Part of a small language model's weights: width 256, LayerNorm after each residual sum.
MLP neurons of a small language model. Each row is named by its layer, matrix (up: input weights) and neuron, and shows model dimensions 128-255. Each number is 50 + 15 x the weight over its row's rms, rounded and kept within 0 to 99.
Before each neuron's rows, "fires on" lists the tokens most often at its 100 highest values on Wikipedia text that the model never trained on. A number after a token or word is its count.

fires on: ":" 91
L6.up786:42 39 31 61 36 63 59 53 16 65 61 40 55 58 51 56 66 59 57 54 71 53 66 70 47 67 73 54 39 18 43 22 51 68 47 57 82 33 65 41 77 60 78 30 60 54 61 35 61 27 47 42 63 32 33 92 69 25 45 31 65 45 42 57 36 30 62 92 55 59 55 63 66 55 56 15 56 52 18 57 72 48 35 46 43 47 27 53 45 45 44 39 36 49 19 52 59 56 54 41 59 36 40 53 51 49 42 33 59 71 61 46 20 64 53 39 46 53 57 43 16 75 55 41 31 66 55 60

fires on: " for" 18, "man" 14, " the" 11, " Bro" 10, " Te" 8, " called" 5
L4.up346:40 55 66 69 59 35 55 48 24 53 48 67 53 62 65 58 44 50 61 48 44 23 28 58 30 72 48 39 50 63 63 42 68 49 54 57 58 31 42 61 48 28 51 58 51 58 40 54 54 47 35 51 51 62 46 52 28 30 64 73 32 54 44 45 46 32 53 31 72 83 42 80 47 33 54 59 79 17 58 47 63 65 46 46 62 62 54 77 32 76 40 30 55 56 78 42 52 38 46 55 43 44 41 21 65 75 58 54 42 35 60 56 61 55 53 35 58 41 21 82 27 26 60 36 49 65 33 64

fires on: " is" 33, ":" 18, " time" 15, "B" 14, " has" 4
L4.up535:53 37 51 81 58 43 49 53 70 75 84 63 52 27 44 59 44 40 36 61 73 63 23 68 35 47 43 50 51 42 55 31 44 51 57 62 80 48 80 44 46 43 65 61 30 45 84 51 60 39 57 68 51 56 42 78 68 41 56 45 61 73 59 34 50 56 64 73 64 21 58 55 59 29 54 41 66 46 36 67 50 66 32 43 57 72 13 63 39 61 59 44 42 40 50 33 63 60 56 64 38 29 45 53 46 84 22 26 44 71 15 47 58 60 67 38 41 37 59 13 65 72 51 29 51 24 56 74

fires on: "port" 22, "t" 19, "e" 9, " is" 5, ")" 4
L6.up628:40 60 56 13 30 64 29 64 52 57 50 53 41 32 76 68 74 56 47 56 42 63 49 55 51 46 33 56 65 55 33 28 30 86 56 78 44 34 52 66 43 26 63 53 46 52 22 26 49 59 55 33 51 26 50 74 56 40 39 54 46 43 41 55 68 64 68 74 46 62 75 38 47 47 34 51 71 28 57 67 45 22 40 57 50 60 33 32 55 79 55 61 77 30 58 38 43 21 37 51 52 53 30 59 86 36 49 47 31 51 34 64 61 32 41 41 84 65 54 66 71 24 80 40 48 51 45 49

fires on: "all" 24, ")" 10, "ant" 10, "-" 9, "\n" 7
L6.up451:41 46 53 45 68 39 53 85 66 32 63 82 32 18 91 57 68 42 65 46 66 51 34 34 59 81 40 38 59 71 49 58 59 25 44 49 55 30 63 28 62 61 23 66 26 54 45 46 59 45 41 26 60 78 46 45 45 36 51 48 72 47 28 50 69 26 55 53 70 52 48 55 49 54 46 77 54 24 68 37 76 64 36 49 44 63 44 53 10 49 43 75 30 47 50 42 40 47 51 89 53 41 49 48 23 44 38 18 52 41 48 63 32 32 51 75 52 44 80 35 34 35 63 51 81 45 62 41

fires on: "," 42, "e" 25, ":" 5, "t" 4, " And" 4
L6.up951:61 65 51 25 26 58 52 72 27 73 67 43 24 32 31 74 57 55 39 32 41 55 54 62 83 42 26 41 40 46 36 55 49 55 44 62 69 45 55 42 41 56 62 48 46 52 49 56 34 46 51 38 35 25 55 51 57 24 55 54 29 71 73 64 54 48 58 65 44 35 32 35 37 28 47 45 54 61 64 57 25 47 23 28 41 22 37 40 48 71 13 78 66 38 57 19 33 72 43 48 35 18 45 62 50 28 59 69 45 48 60 44 49 58 31 51 40 72 36 74 71 38 32 33 42 56 65 70

fires on: " " 89, "-" 6
L13.up998:23 48 59 36 72 35 59 70 55 44 67 59 27 51 67 37 71 70 34 41 80 55 70 63 42 29 58 41 38 70 50 44 42 25 52 72 45 32 62 46 66 55 52 66 34 57 61 23 54 53 43 44 32 26 48 53 56 55 57 65 27 67 31 48 55 40 63 60 64 37 26 66 74 46 63 95 13 70 58 47 57 68 49 12 33 60 71 73 48 64 25 32 43 68 65 78 54 11 23 76 71 63 50 71 40 55 37 57 59 34 21 44 37 51 47 52 39 84 68 45 59 63 78 35 84 45 56 56

fires on: "mi" 46, "wi" 20, "re" 14, " se" 10, "mate" 5, "par" 4
L4.up1415:35 22 40 59 37 52 57 52 44 54 27 22 42 32 71 71 63 44 38 23 51 51 30 40 51 48 40 52 51 43 37 66 46 50 57 31 66 26 41 25 81 65 06 62 59 64 53 64 42 54 46 55 38 38 63 66 20 63 63 49 66 38 33 47 52 27 61 48 59 55 60 55 23 60 74 40 20 50 37 38 56 66 52 61 59 27 45 32 37 45 71 30 62 48 62 46 39 34 58 47 67 37 69 21 74 75 74 35 57 39 66 60 59 48 40 84 47 44 39 41 53 37 53 55 44 35 62 51

fires on: "ra" 100
L4.up282:40 65 25 52 64 40 77 30 60 65 23 48 36 58 75 53 48 26 55 60 18 68 59 48 19 87 53 49 43 50 32 21 54 33 48 65 62 43 50 52 69 60 71 37 49 25 46 61 56 27 39 68 32 49 52 23 49 52 61 60 52 44 71 62 50 26 63 18 38 48 43 52 43 77 21 63 63 66 14 38 38 79 61 57 42 79 45 38 30 61 31 51 38 67 33 76 35 36 60 62 23 34 69 35 59 39 66 68 73 61 49 53 64 34 60 49 55 56 57 54 59 30 36 62 41 43 56 59

fires on: " 1" 49, "ular" 8, " 17" 7, " National" 6
L13.up1155:52 50 40 53 55 63 61 44 50 61 54 90 21 68 53 42 46 52 48 37 17 67 61 44 29 58 48 75 43 47 12 59 67 49 35 22 75 43 47 39 65 54 62 44 59 73 56 31 71 58 44 83 55 47 40 71 30 58 33 26 47 51 81 49 69 29 52 43 27 36 35 71 41 82 38 54 62 58 62 45 48 56 43 35 48 37 14 30 59 62 55 43 92 57 56 34 39 45 41 39 69 36 64 43 67 48 40 47 37 49 48 21 60 44 54 76 62 53 81 62 67 67 46 39 39 50 38 39